Weights of a small GPT-style language model, trained from scratch on English Wikipedia.
Size: 8 heads of 64, 44.8M parameters.
MLP neurons of a small language model. Each row is named by its layer, matrix (gate and up: input weights) and neuron, and shows model dimensions 224-415. Each number is 500 + 50 x the weight over its row's rms, rounded and kept within 0 to 999. Numbers have three digits each. A neuron's up and down rows have the sign that makes its largest values positive.
Before each neuron's rows, "fires on" lists the tokens most often at its 100 highest values on Wikipedia text that the model never trained on. A number after a token or word is its count.

fires on: "," 88, " |" 7
L3.gate455:433408366515425544480533573562546544439450473501477563590563519545585551517591451505496466405427576630535510473463619455571514517531488407494573490590577460499474410473509451476514418429455437493386509472400428415417496463414539540449473442498493515553471524560464476460528502537448583535510473548488547485520470545508507454508548524569484468517547508501526522348519424533587568487468527422405532498474479546527585493493497582459399541537533555489520478538502526451500534434548551487552478480495456525506425499447467463566624511460446532570510489523559530533499499513441462515
L3.up455:453440627560482449514469500361482473547502604523488453455577477567540491554456503517570584512480434525462518517505478511537504567567382497505526510472494497549489528522496548495460538519441446470466391617474557511518645521463482550460631440512452486529544435507368506494430477504481539509562484528376480526493569507582549538470540438471521523585526453496419457480522457596549523581481545511538545464511516570537522496412564502517462437512463569524587559555485490536431469551535489484482432470541406430455546644637544487565470502493503481570446460416539570500484447508624474483

fires on: ":" 43, " of" 13, "ed" 5, " national" 4
L2.gate753:473530522491475567481436451530531431506487421433454482416456498490499516568547480502397438452451577572507493543588580541486526553467461493483528573426502469515471472515498459566578494516528511546599560481525517466486484440457415551490521422553506481553437473543466614525419443476491476567551464530531485501501458489442616599410563510545537551543495426404466552521439574501463452532422568489500511509451605476371512627467484457525526496538490524459525457453443612582488507460542521453419483496542536472506475542510509527447512605482508537554517521663448557470463534441467530481
L2.up753:529561391478481450472476490595517488494495472531456459475532507459432546536483444532411554631356552547466437380480521564447383513481494482555445431512571532467459520437486502530583506450474566586593434527595576511470466510472460513463521535470541454507482436537423501526439495446514602524597454450468441467506478443446553557436570472524518504469452482412567458520515457450505510536518492488420553548490471496496548473463486439623494440425398410454592488452426521523576568453574499499426494476535539479395467538550418527486465531457546403511543488584478445623518501454502570565

fires on: " |" 56, "-" 15, "–" 8, "\n\n" 5, "iz" 4
L3.gate842:346505503450461474427522519496532545475434465444418572528448541509511386546511576467513592461527498531544474528505540582588415492451546468506580599559430503514560457535485521452527465427495468416529533403513444508509445535495414506569418484505474500545497568351479462463521548499404465535458466564431474399450540464545554425537498521605477505494611477527528571520520528504446527441515557386461536500467551512519525442459587496562455501474448528456523539492437515474473512434478539487472487531549454489439440441499527453477594553542513525514482513530485519484573492429462503456
L3.up842:459540527440470539373509437489531551622480475448541506448421469512521473527490532486521528424550486569575571394506503445538500515548506596451601555511506475586541530496533526523523484594510462445428464388434557472463437599366502515508486486532522448457512450452413477476607440429545436498458504524557544653417531498422524454506612507505592473513498436512433447504499502538511503563451570540531510552504470510576476538540496447412477458450448546548514472455541492613453491473547590513511433525514480464586550418504561505587462455446517541435560466471514567524460486483586432566

fires on: " R" 44, "D" 38, " Di" 5
L2.gate1001:467571528500502474466529467445518590508527478437466475571514489514570512550565423531571497517436418509586548552414631562502485409525618444463451510457399433416506560475510443559496528452521500454531444488462465464584488504496498414429479471535593472424592459534516494472432456481486531537417456481509555472506518425562596583540411519548465490467477472530518501470466535519484552545515435428543487550612498552548540500527503561600475402489555551423553540501480576470508574508507432441418535485550505506533573549536492528555429430459575442571553471471525486488584486468558435455
L2.up1001:463487590602524567511428561524543551467505568467444470501488478555493617425587465587437568467463496568523558434526509487506530459496536566498479524429566484513475454568500530552579630514454575476521605448591513440480462550489560501518533510519540531474544587383539436469559472482500520402491485577534477451520440600445502573498525503550484464450467450474575458547515580473495515577515500568488467502559498455449483517485495535475506559551468578556428449453576547495478409447480569485405425431618559471412559540507536494617412547397491577494517465528559448469541503544505513541

fires on: " of" 25, "-" 25, "," 5
L3.gate613:490578550502449546401530516527582503467586505449495475552546584483555594499380459577478577530532440543492476404531555507448506462488463600530468587472500466516579497626529551537479443499437397436522550502501502472534583505553520538510536492515458401476478542518520545525445484464471482509553646500565540414598493541566463478465523477452483598416401429475526448551588436523386447541479561476455510486522507586537501497520516518481507549489533466413499402561566555488615422502470370522504412509455516463433407478540505590520434444482425497602480512488472504521483497479399537491
L3.up613:473435426561471527637481634452505465495429578534465571445554524509465534488569389456500481450474432499544585409618450452529495429523401516451492562559447495533494515471448504556619561487554494536430523538518538539523481534422503479406454592473455556505508428542468551466476504526483574493441496395505453420478411497468506471496527467517515486548546436440511450413499562545430503545597436535436459486611500515395499545531516471545443489565472499546522555483539613569532465501482546479433517572460542524426524492525495500477581434477492588534578436442515504581565522381454452469

fires on: " |" 23, " +" 17, " Far" 10, "D" 5, " little" 4
L2.gate1194:450463524543497508596494443520480533582392501521519504474539385510439557523502516459534502504460481487601443534470477465534483475437469587492493437527512419534557585484513546501496480480516494359436425555466549536463482451546466437490479485505495507447548533494478501503460445447580436530498483459476476477456380451449534553503473514564520519560426449474509598432460442478426450524466549476536451464556385504455479504493431448541506451455469504508469492432574552525414489474448414506548468491520487456560446575612527558488427499530517558406557549492493500543518560406426543484
L2.up1194:553497531612488553463479444508519578557481509504465496558521551495464501564538438457526542493526476484538522459490589648546556548483548570474568432478551430515484495553603469439501488591516431530571472443589423517518551596471488506447548571520506548522495505621461499495522439503502520489536585474470516380572430564406489449482549526493586333439450487389487419538504409542465460496508510495480459508449507460468517523460446560468436507535462491503534466542481495507637501398455532519507494591564562563432473480484562611571434452479492514508607455587568441518505457427485496515

fires on: "," 97
L2.gate1128:510538584568580558464504408429540504486515489465487460426594520575477490546486527469528498476532551527495520498479590437548594529476536494501488558540554532526517519494494520556511558471444529490486477442513525499454536541486501502408500528606571525456492566500568479502517419534450533546531458524461562422545412523528553504492594526511452537400558392527502395482507545600571515515493541515409479514507443492513417455478524485464502575591550467505494505571513488467446474494533507499474573479603547535534456471552503585537490477503451520568545516524460505449457560493517396527
L2.up1128:507505541536553404488450597397529515438533412508390455441469526495501453463521525546494608425495429545494532537530544481544495581465456541482513544510490494503518492436535478466541580453433377505475518480491491556452510613558474506428522473499487523495505460578488590493499431486537442423551545592466554497548505503553476467552461424401449493505581490498529434488542457520488468546542486604440462509552452465427434513523593487573525474539481424448513555502490477482473406421445477461568433490488448460536522512589507544522618515555496509459531350581587517585505431474435437570

fires on: " both" 26, " between" 24, " of" 10, " Both" 7
L3.gate771:540441576512513512543484524491515568520446469533492521553524468558518446430598433564459582528506523547516484488486519571432496526498488522469498508414426403618591563473499537477310499547436560520481498488516477534461492425456473515499516466521536432493557465500517419489525506506536487459426526482547464451507471480470485534462583408489603593512481372517539475512457496466472530472554476524471465528616447537586486551467429551535597455468541537487510516487550556491521469497474558447542442459489544475496501537504496566489566516514423478535493459434436528394607538466426578506
L3.up771:483429510466533520471486533419475530503401453590572469490482470513393407429576503499464523467574523488606529531504436547465486580490502460473536463467511452551494505539542462599458461487557509550445503510390457531466511450423420534402464540537510486485513437492543572467476538473524475509509569511607507472518493461557542494474590494569510417502443452501498474425452477525475459503521483505393516635540466430406430477517523497531482505467498501517500541478533416452561414581408544461378455524419518551477527522450542493526510467517431501594491517435340570463535510420435517537

fires on: " the" 28, " |" 26, "The" 13, " The" 7, "1" 6, "ec" 4
L3.gate166:544588509460478419533458474502516517607424466480437491472473488516423547504464522521464545509513484476601429524501519503526476434555439492551483419518421486467443512476481456520436493434468515526543513529479549483454582492464369571542462476541479543446527559449488495413517430605603579512478545498420476487465500524558446589584508519441466513476497386387572479544530483555432455549543432519492502488558534532488429527483441507503504541429452459470568454464533591534433427531445541511532539537538466525494485512513523424506546532447539365497443420532534384580509542471493469529
L3.up166:425467483452473473545508512393500593460570565474513428456519570525537578523474555567551632510566505487484533458600470479495495579527458417595490479516469552494501492464506602482515457430512591514509596516542537528391549529472442553498593524448537537369445542505560541496443593517549483522526660446546512564515454535501531420547524528471484491477474494529450463491469405468504430570500514546429516535455567567440562538514425441495510459580551515525509436431499477426521523409469462515540591448462457621486511504449515580550481488505494445436419583485499419532512446399590502507

fires on: "ro" 25, " more" 13, " ro" 7, " ref" 7, " pro" 7, "Pro" 7
L2.gate762:464606493542575601542472612508463546398546514504543484487526451560421484484523601549413497420432510535448457496468492528464491470505524531477448515511510514556390496482542461487542466577525519588554414482513495550474539520494524437551477474572425525524501462447464508420486529560484546516452490465579426536483563518587554539488498543457495406503477545548630505556539445526500488483536470567483527517523490426447565500549486585564466432447472487435509418474510557497528496430425489524419531481543504472512444519531561465479480521534529498471508522581503521487472471437545566529
L2.up762:496492498504529479507517484515400486464568504540558493499598574509504468503469486645413546561494485582482558486491509478471487462525535518553402510500465491528479469442521467581415523557531526590513500497498496513484507567463472533531540548518490493538525480462360491476535554543445403513533472495513439492475504556572457470519454524500568406525394544461507382519521459499541511432548517506530467459462513528499562525519494598560426500424526479412617475549448482509610515526395454537532518475449496498570388608538513419495478503489646490583480462507554464511513541483566509551

fires on: "." 42, " (" 24, ":" 12, " the" 5, "st" 5
L3.gate268:562627454469475576540508476558432559505555616516503462503433556466461493479413506538529554489541452448444558489423429473484466439534539429550578490585423528508449533544495423486580486483481539462566480501450468505604477525507509529417490493514483542507506458471498477448528508495468519460492479591493495420583459559544560464412519542495423555525489501525529521453527535553473433528513527535492453594519518431428477508600517414461497568514535470484538594518431525445529495478499487565452463506514517453554555514421469515564487399481459489570543577526512501509541498453489395500
L3.up268:484466514486589440463527508472540591475542497531439397485545517405554476532442438497394429496545422463485463360493489503478493592615435456555526509483472460490491429537471517464597564505515502379464504415505552488462411498419539500398491547554496488588510559529551458481424486528517451518604478459501589454548593514349501545445551453380388554560501428485559537461519519553467552431441514467534446518483529513511459521483396398547497407379465526427539527460396509549628464594536539584558446463646484426449505508494515467527454470501429551526493459572595585604444524599435582603

fires on: " |" 77, "|" 20
L3.gate362:452481571478429481623515483549454500450527410536453482458653417535446487459561496412505372457594469468523534511554485485415486583558516478415486416533424533541616504455418527514536485490483492372553471475437442539460564542544354516481504531477530491532531540473601713564565484500514416511489485537531562493541551594535471475557351487525413447565467501602568485479528429534496591456449438545538540486491465552477550618387449500460436446476479541495529441529488549492566463571474483486560453512490406469383522557480524373538557369463466625516522481596523524458564428433492515490
L3.up362:474518429450502450665413438474478524414537515533464569579565523571561499573487556514555420534438554437426437497588495511374563639489418577485464575517443572577517428512512587561419452526558408463489493373546473479540506540459439451468547501613496539536475480462610589514466483517562488427420477432480501519566421484534461461534523469431555437553510479550420479481520488475476572525473426550484516487441441447504511485480561580533467554468475514523475491507489515522565575481579528528493365555573502408468519435455497497459459573506476549455490429503505467489467458562515471471

fires on: "," 20, " on" 11, " with" 10, " and" 9, " to" 9, " of" 4
L3.gate449:452531466545553504552550573506488430492500448424391514551560500501523566527535439514530500448358541489471550524647539472519545507500474492508584553521496490536470459382515490517479464533525488579548493551477451427494448547648489511499557485536559531480480495537532423549435554452425560410525481572566558526545591590489510463368536400507579494518458445437482553468474570524501518448520475464551526477476487510471455524568499601485561455480504469463445389457537547505424467501474587493422573449358495520495471513524465479526508489488521443445534472529489501450462484468489543430
L3.up449:440411470559464473494396528470527461481561556554478536427445482547503530559587529510480508554389465498493506518570424554543533527486506516441551506496531468599506554488579538516493439557406500532491514486468481518481501528492476445509485420394501461577479446508394508501495491520512450333462577402400521611452550469533459523474532529498522521518560504484428499504511629373552438512476534376547492488540359524537511517493512525479498524464464479558547526532622459436406513486508507532499555434488449537434484420481549507567501470475496517487436520481472517565520396490512500466

fires on: ":" 29, "ol" 19, " the" 12, " The" 8, "." 8, " $" 5
L3.gate768:601559441503476570526426518515621445517493616481446476424520517434568516490527612558519483502478554529501588555418512462513482523474524560540470409510442507473472516553530444470495552546473595464520539544447390570480492498488447529468497479564484489496532539488557404420519458560498500477475538451435431493517508447567498545507538554531439462531486462525493521519454533414390468507489467507556502519532531534422468518465423561504489547519487502488446407485468463521454545424471478537516527525518465479367486447526463506454463524434446474514472504518577546514467491477481486499
L3.up768:553474414544534530582531473484471552522516456627525456514468566483472487448486451589406543474518539401430512537498487444500542515476413399524609521485451447469479503487463508554507446441487488495507523488474491425477548500541448466450507447450509509574465520484429495429475529504542448549461467415438470458410526461434518444423501463541440502499550536423440517461487440477512473450400459483467491466454465466513472558473472602513588483485526481503530579427519372471457523481490581452569473422516508544620408447432522598478550544418469433506500507460490512456500573560493566502

fires on: " (" 21, "\"" 16, "." 11, "}}" 7, ")" 6, "," 4
L2.gate1313:469533523465416460499471463513502540498478503449479528474453533435481431525493543498533525539431513490379526482445485475466492496467493382553545527544480521473552443540489484522538567458551508432487559410496475521467438607508584515492483465545602594479529570459445515511505428555633525484480499480554521498480509534443528500517445562444497489380501536655428541467486620546491516538479501497531495455449517472556590490546519469484490569484486435617487597438579540540530482546509525537453494448598547497364520505438482500556449550423421492423551431488532509439461449506395472607
L2.up1313:444610401569485539522530471483519517471596475515478553534426427549505515568599437486520525561492495544421383533508431502479574534448496482517498543443589517505491440470447494386484472473497459483485493462465478535521421527461591488485446466564499482485515529453526475395529557484608496540477589470464494497454559526481561441473496589536502599440550539526496539416513578540495597519422478432512513527421540520579587492527526525517551503454519504556473534504554525574539510505424526473507484552562449457378495514492513512542495395487469515546512481526541468483549498564474525530